Weights of a small transformer language model: 14 heads of 64.
MLP neurons of a small language model. Each row is named by its layer, matrix (down: output weights) and neuron, and shows model dimensions 448-511. Each number is 128 + 32 x the weight over its row's rms, rounded and kept within 0 to 255.
A block is one neuron, or neurons of one layer that tend to fire together. After each block is what it responds to, as a language model described it from the Wikipedia text at the highest values.

L2.down585 [166 129 137 123  63  91 134 129 156 126 127 118  95  77 115  94 115 175 172  98 150 124 185 137 152 139 158 170 205 138 167 151 187 136 155  74 131  48 167 110 171 138 143 137 120 152 135 138 153  56 135 125  94 134  99 162 196 174  84 127 131 132 130 137]
L2.down1575 [144 120 169   6 101 136 145  96 125 132  83 118 143 109 138 145  88 144 118 141 139 163  77 151 164 108 124 194 134 114 117 151 198 104  87 132 115 146 118 137 119 116 128 121  67 187  73 103 117  23 142 101 138 142 134 150 139  62  99  56 174 167 104 167]
L2.down1782 [ 89 160 108 113 110 118  86  84 120 168 140 109 172  33  63 158 149 147  93 133 141  90 135 118 119 139  56  89 109 127  60 144 145 125 124  85 138 130 103 177 133 121  70 101 127 184 143 125 159  91  67  83 143  75 156  97 150 154 112  94 135 116  73 107]
L2.down1867 [159 149 155 164 128  67  86 106 165 199 120 153 130  71  89 103  99 184 130 166 185 113 173 171 103 106 114 146  90 139  97 134 147  85 118 137 104 183 109 116 155 143 149 144 137 176 129  88 191  67 116 154 118 144 137 139 219 155 109 170 114 132 137 100]
Description: Past-tense or past-participle verbs ending in -ed or irregular forms, mostly after was/is or a noun in passive phrases, e.g. released, born, encoded.

L9.down1813 [163 122 134 110  90  91 184 127 172 175 124 210 134 118 100 116 120 127 229 135 152  71  77  38 156 136 174 106 112 137  93 148  50 153 143 123 201 101 161  53 175 111 136 154 126 146 131 121  94 122 135 169 124 134 108 123 137 148 145  91 149 140 173 181]
Description: Verbs and nouns that introduce what someone said, saw or discussed, such as stated, noticed, told, and also "as" and "about".

L2.down251 [159 137  52 112 100 164 163 195  84 110 140 129  64 145 114 114 156 136 140  99 149 124  69 107 117 137 131 134 168 123 107 112 106 108  99 148 143 147 154  46 156 178 149 150  76 109 145 149 125 160  90 131 165 125 168  76 166  69  94 100 176  92 131 129]
L2.down957 [140 147 114  66 148  85 148 185 160 147 156 104 160  81 187 175  57 164 113 113  78 176 116  95 164 160 150  88 139 144 170 159  78 114 119 102 195 126  87 113 156 119  72 146 131 134 176 140 138  99 185 113 127 116  87  98 133  95 180 127 116 119 164  95]
L2.down1057 [ 87 131 129 106 110 133 121  99  68 147 132 119 140 200 132 163  98 169 139 221 131 178 120 155 108 148 111 154 122 196 217 120 174 100  95 187  98  96 171 115 132  76  97 159 138 135 124 166 114 116 107 152 152 199  98 150 108 136 103 112 145 164 164 117]
L2.down1790 [159 119 164 133 200  77 156 150 124  91 150 141 158 131 125 113 158 123 147 120 115 200  60  91 130 191 210  65 130 137 165 183  70 104  97 128 141  72 131 140 150 130  91 138 118  88 164 163 130 122  79 150 171 105 120 115 112 133 100 143 147 116 131 120]
Description: Fires on "o" or "O" word pieces inside names and foreign words (Ioan, Campo, Nabokov, Okonkwo), and also on time words like "later" and "early".

L9.down491 [154 103 117 122 169 158 157 166 123 125 166 107 213 119 101 138  83 143 112 131 178 137  62 152 139 127  80 138 106 123 124  79 125 115  79 119 115 155 127 139 107 111 104 177 157 150 141 120 161 136 153 155 124 180 173 144 111 172 133  59 100 171  91 105]
Description: Short subword pieces right after a word's first one or two letters in oddly split words, such as s-y-rup, a-b-rupt, J-ed-dah, Vl-g-film.

L9.down9 [176 160  99 106 193 159 122 122 121 187 109 153 127 120 182  85  94 135 176 133 117 157 133 147 158 119  97 149 160 129 127 117 120 134 137 128 176 133 141 133 102 125  77 128 115 161  64 133  84 146 108 139 140 107 143 182 110  62 140 129 141  97 161 146]
Description: Pipe separators between column names in wiki-table header rows (e.g. Year | Category | Nominated work), plus separators in infobox-style field lists.

L6.down452 [133 137 117 143 128 157  92 139 164  61  98 138 109 128 102 123 159 150 128 161 143 154 112  89  81  97 128 156  92 143 158 149 210 148 150 125 161 161  82 140 118  82  93  95 149 103  99 130 145  78  94 110 105 152 154 108 186 132 119 149 117 144 139 112]
L6.down652 [116 111 144 146 188 155 214 151 128  25 136  72  81 144 123  97  68 143 117 128  91 158 128 133  57 133  92 127 165 132 144 115 124 137 142 108 145 105 134 161 138 104 149 153 109 109 152 147 153  78 125 141 152 128 195  90 155 121 162 176 134 142 135  98]
L6.down721 [171 127 123 138  98 123 154 121 171 121 144 109 169 112 135 144 108 136 162 180  89 157  68 132 124 119 171 110  69 129  83  85 186  74 161 123 119 145  83 145 187 141 114 141 115 126  92 140 115 168 143 192 135  28 121 146  91 124 148 107 105 147 109 115]
L6.down1437 [115 123  44 105  90 115 117 103 138  84 127 181 115 142 159 176 104 150 121 103 157  84 124 120 117 112  93 181 154 179  80 117 146 147 118 128 186 121 124 156  79 123  96 140 125  87 122  71 215 116 117  83 103 145 171 140 136 126 140 156  88  94  72  72]
Description: The second word piece of a capitalized word, mostly one opening with "An", as in An-est-hetists, An-am-bra, An-s-wer, also El-br-us, Al-m-ighty.

L6.down467 [132 111 166 100 187 147 171 196 142 123 159 118 156 144 123  55 162 120 120 111 120 110 154 103 170 110 174 134 140 184 118 144 168 149 103 111 205  90 109 129 158 155 151  77 129 144 107 162 184 177 167 147 112 148 199 151 145 106 108  92 134 124 124  77]
L6.down531 [131 110 105 179 143 109  96 132  78  95 161 124 105 128 131 107 169 161  92 107 162 148 143 149  96 129 122 156 166 120 160 110 152 150 126 188 155 144 100 111 148  96  84 172 149 150 125 127 116 141 122 158 163 136  81 162  85 110 110  96  61 153 131 138]
L6.down934 [117 123 151 124 190 121 102 130 109  95 106 154 131 131  69 152 134 157 133  74 136 147  91 157 119 169 122 135 124 157 120 153  91 166  99 175  63 171 148 137 126 150 153 144 168 117  74  99  99  78 128 115 136 142 104 148 167 152 140 197 137 126  85 126]
L6.down1091 [155 150 162 108 134 109 135  94 116 129 132 105 136 123 151  98 129  95 137 137 194 113 115 133 130 143 160 183 164 154  37  84 134 143 166 122 117 173 128 131 101 130 116 119 105  98  79  90 138 135 115 202 155 111 166 121  85 111 177 102 112 174 196 144]
Description: Column headings and the pipe separators between them in the first row of wiki tables, e.g. | Party |, Title, Team, Votes.

L9.down1991 [ 99 208  77 127 124 163  43 180  90  97 141 170 132 172 129 133 120 105  79  81  86 118 152 129 149  91 161 157  87 140 138  98 173  68 146 113 113 116 116 145 164 130 139 136 151 176 118 122 128 137 139  81 142 106 143 124 190 141 113  80 125 151 163 154]
Description: Word-internal continuation pieces of rare names and multi-digit numbers, mostly in table rows, e.g. Tor-y, Visa-lia, 3-,389-,201, 3-:13.

L9.down1484 [167 156 157 132  75 140 132 103  67 154 142 120  56  58 157 160 125 164 146 175 129  94 176 227 148 128 152 170 128 125 120 108  94 105  85 102  83 118  92 114 120 164 166 129 154 120 100 157 173 151 127 142 128  71 101 126 140 106 140 121 117 150 105  94]
Description: Past participles and verb endings (ed, ing, s) that expect a following preposition or agent phrase, e.g. known as, developed by, referred to.

L6.down127 [141 126 105 159 123 140 160 150 178  66 142  86 100  55 191 153 147 105 187 210 158 130 106  80 119 165 127 146 195 138  82 148 116 101 127 112 101 102 100  97 140 119 121 151 119 133 193  67 180 100  89 124 189 136  83  99 116  98 119 106 113 199 147 103]
L6.down769 [172 104 103 131 164 185 164  92 144 105 160 127 184  95 150  58 112 149 128  86 187 122 133 125 118  83 112 162 144 130 104  76 164 156 105 156 163  36 156 141 118 142 167 143 152 197  98 112 164  96 132 136 107 161 144 108 162 143 175  83 108 125 141 174]
L6.down910 [149 175 126 119 138 147 115 158 139 174 127 134 102  95 124 134 164 145 148 121 168  93 133 163  92 143 144 131 141 101 171 127 143 115  88 120 177  87 106  88 142 138 135 112  87 114 145  98 101 162 160 135 182 156  93  39 170 172 157 193 110 119 121 142]
L6.down1515 [ 88 129 137 167 155 135 120 130 124 116 101  90 130  76 124  98 151 109 116 134 165  98  62 171 102 102 101 151 156  95  87 159 120  81 110 112 138 109 117  72 131 148 162 165 133 145 145 180 129  89 129 171 177 146 105 149 198 122  96 110 126 125  85 156]
Description: Word-piece tokens that continue a word already begun, mostly in proper names and compounds, such as Far-ge, Pad-ova, third-party, quarter-finals.

L2.down367 [202 129 168 130 137  92  69 105 213 148 134 117 195  65 183 168 182  92  91 173 158 103  75 149 162 105 124  83  95 152 111 138 136  88 170  84 161 131  97 126 107  68 178 166 141 125  78 107 137 108 187 121 142 121 146 155 104 151 117 110 126 139 120 137]
L2.down393 [128 107 132  56 180 171  62 109 155 129  59  89 103  92 157 109 115 148 113 127 156 113 110 166 121 139  95  97 116  97  84 122 205 108 152 143 192 113 101 127 112 127 109 153  83  94 121 112 131 117 162 134 178 145 111  77 104 166 125 114 137 177 108 124]
L2.down989 [154 171 111 101  86 193 163  91 142 100  72 139 196 151 131  58  69  97  83 124 158 183  87 150 190 176 124 120 123  89 105 137 132 100 133 106  79 119 185 151 119 104 141 128 121 144 114 116 134 150 141 137 119 148 166 101 100 111  80  95 112 130 130  78]
L2.down1561 [157 116 144 150 164  99 154  92 183 147 129 125 105 112 129  79 137  94 135 128 139 110 135 136  94 130 169 146 111 145 116 127  95 145 100 111 147 107  91  96  70  89  92  93 118 150 156 109 125 147  96  91  92 105 129 188 192 188 127 155  55 182 138  96]
Description: Country adjectives like Dutch, German, Czech, Australian in tables and chart names, plus word-final pieces such as -ly and -d (swiftly, averaged).

L6.down263 [115 136 189 161  97 137 163 119  77 224 175 165 147 136 136 136 114 156 147 171 161  67 136 220 177 134 141 182 146 146 137 115 156 157 165 124 141 116 134 102  93 138 112 181 118 160 125 105 111  71 104 143 113 154 109 137 166 148 160 120 163 172 105  87]
L6.down1353 [129 143  66 153 126 105 123  82 123 163 135 161 126  57 127 128 115 148 183 168  68  56 148 141 113 108 106  67 132 115 159 110 179 129 142 102  54 111  42 104 110 149 154 142 160 212  99 158 122 119  95 138 107 108 123 141 176 110 140 178 100 112 130 126]
L6.down1438 [136 135 128 157 174 128  88 163 154  89 137 144 169 133 163  79 108 172 164 123 133 120  92 135  73 109  70 119 106 158 124 144 135 102 183  86 156 123 112 134 132  86 136 120  95 172  68 118 164 108 164 133  73  95 124 164  86 135 152  99 128 103 106 174]
L6.down1813 [126 139  83 159  43 112 147 102 112 153 175 151 136  43 166 177 102  89 146 214 101 140 104 124 146 150 101 134 146  76 131 152 135 127 145  88  97 122 100 159 136  99 151 137 146 141 147 131 143 103 132 189 102 137  81  94  97 135 125 114 104 184 149 134]
Description: Main verbs (or their endings and particles) just after a subject or "was/is", in encyclopedic prose, such as held, opened, liberated, knocked off.

L2.down258 [111 122 107 138 137 147 102 153 160 135 106 152 134  67 123 156 128 145 123 190 113 158 148  66 124 116 119 110 127 132 137 149 165 192 198 135 131 128 185 151 146 155 151 135 146 136  89 115 134 176 105 135  96 140  92  71  97 211 115 132  83  77  65 113]
L2.down714 [ 51  91 134 121  73 156 166 134 111  99 186 140 116 167  98 136 151 132 139  82 125 129 140  33  78  78 189 146 169  22 163  79 195 132 103 134 173 154 101  73  94 149 138 122  98 106 169 191 137 141 101 166 134 125  69  82  98 109 186  97 184  93  87 159]
L2.down782 [109 123 144 118 140 163 131 141  74 113 125 139 105 114 120 100 110 185 128 127  93 113  71 123 147 127 208 135 135 128 126  49 120 101 145 103 182 148 133  76 182 151 105 162 134 173 117 119 145 127 160 159 175 176 103 167 141  77 140  89 176 118 135 117]
L2.down829 [112  69 187 166 133 102 175 122 118 138 125 148 171  84  52 126 116 138 170 104  70 187 132 123 139 139 103 117 141 135 132 149 101  97 118 136 101 123 131 138 152 126 111 137 186  91 117 133 174 126 139 137  60 198 122 141 165 155  73 111  89 148 180  62]
Description: Capitalized words or first word-pieces partway into song, album, film or personal names, often in track lists and tables, e.g. Feel(ing), Meet(s), Ta(hrir).

L2.down213 [131  53 132 134 170 112 120  97 188 116 129 124 117 135 155 122 116  87 160 119 137 121 101  74 161 175 191 161  85 116 131 104 114 127 136 105 140 192 123 142 141 134  99 137  96 121 168 122 114 132 125 131 104 118 164 152 131  72 121 155 154 151  75 177]
L2.down1347 [128 113 146 114  76 152 106 136 120  98 150 139  55  91 150 136 103 113 142 191 143  98 120 133 120 167 115 148  75 103 175 117 137 105 134 150  52  54  89  90 132 139 187 117 121 123 199 142  79 118  72 173 135 131 181 131 119 128 163  96 103  81 181 178]
L2.down1680 [ 74 139 147 118 132 178  52 129 126 118 118 107  98 107 180 116 118 110 142 198 151 154  98 146 139 127 116 126 137 140 104 125 153 132 115 182 121 139 107 149 118 150 131 165 116 119  74 111  92  65 119 171  86  87 142 116 105 112 140 128 156 114 115  97]
L2.down1752 [109 100 125  83 125  87 155  66 157 170  59 102 141 149 144 100 141 100 160 165 102 183 138 147  77 109 172 180  94 136  91 163  89 115 161 139  88 148 127 153  85 152 154 169 171 147 110 102 107 154 141 142  35 129 111 200  84  95 128 158 103 120 174  77]
Description: Pipe characters separating cells in flattened Wikipedia tables, especially at the end of a row after a name or result, e.g. sports rosters and athletics results.

L6.down1267 [174 149  89 172 134  72 125  96 112  80  84 155 147 134 154 121 130 146 154  89 110 142 111  98 189 164 176 130 162 125 104 126 119 158 122 142 148 125 142  82 143  94 127 112 130 165 109 113 126 118 140 129  90 101 134 100 118  64  80  97 147 198 111 133]
L6.down1468 [137 124 179  52 120  99  77 132 129 143 180 151  97 148 122 107 164 146 123  94 104 149 128 104 175 141 135  94  87 102 142 115 141 133 127 151 181 106 157 138 162 164 108 150  88 161 120 123 107 124 154 150 175 122 112  63 138 107 101 135 138 128 113 137]
L6.down1999 [ 91 107 141 184 144  82 155 199 136 126  63 143  76 144  97 123 125 180 123 160  75 167 145 132 152 139 138 114 112 141 122  91 146 119 120 152 119 138 155 160 107 158 108 101 112 125 166 112 131 158 170 132 183 113 181  61 175 112 138  97 230 118 157  83]
L6.down2019 [ 80 113 179 125 132  65 125 123 142 150 126 186 129 131 123  91 138 147 182 115 143 102  89 101 170  94 167 103 143  97 134 105  84 102 126 182 163  87 186 152 126 146 147  95  86 165 160 160 184 154 136 153 119 125 127 141  98 140 136 164 159 154 152 157]
Description: Early words of what a work depicts or covers, after biography, depicting, chronicles, themes of (the life, women), and mid-title words like Glory of Love.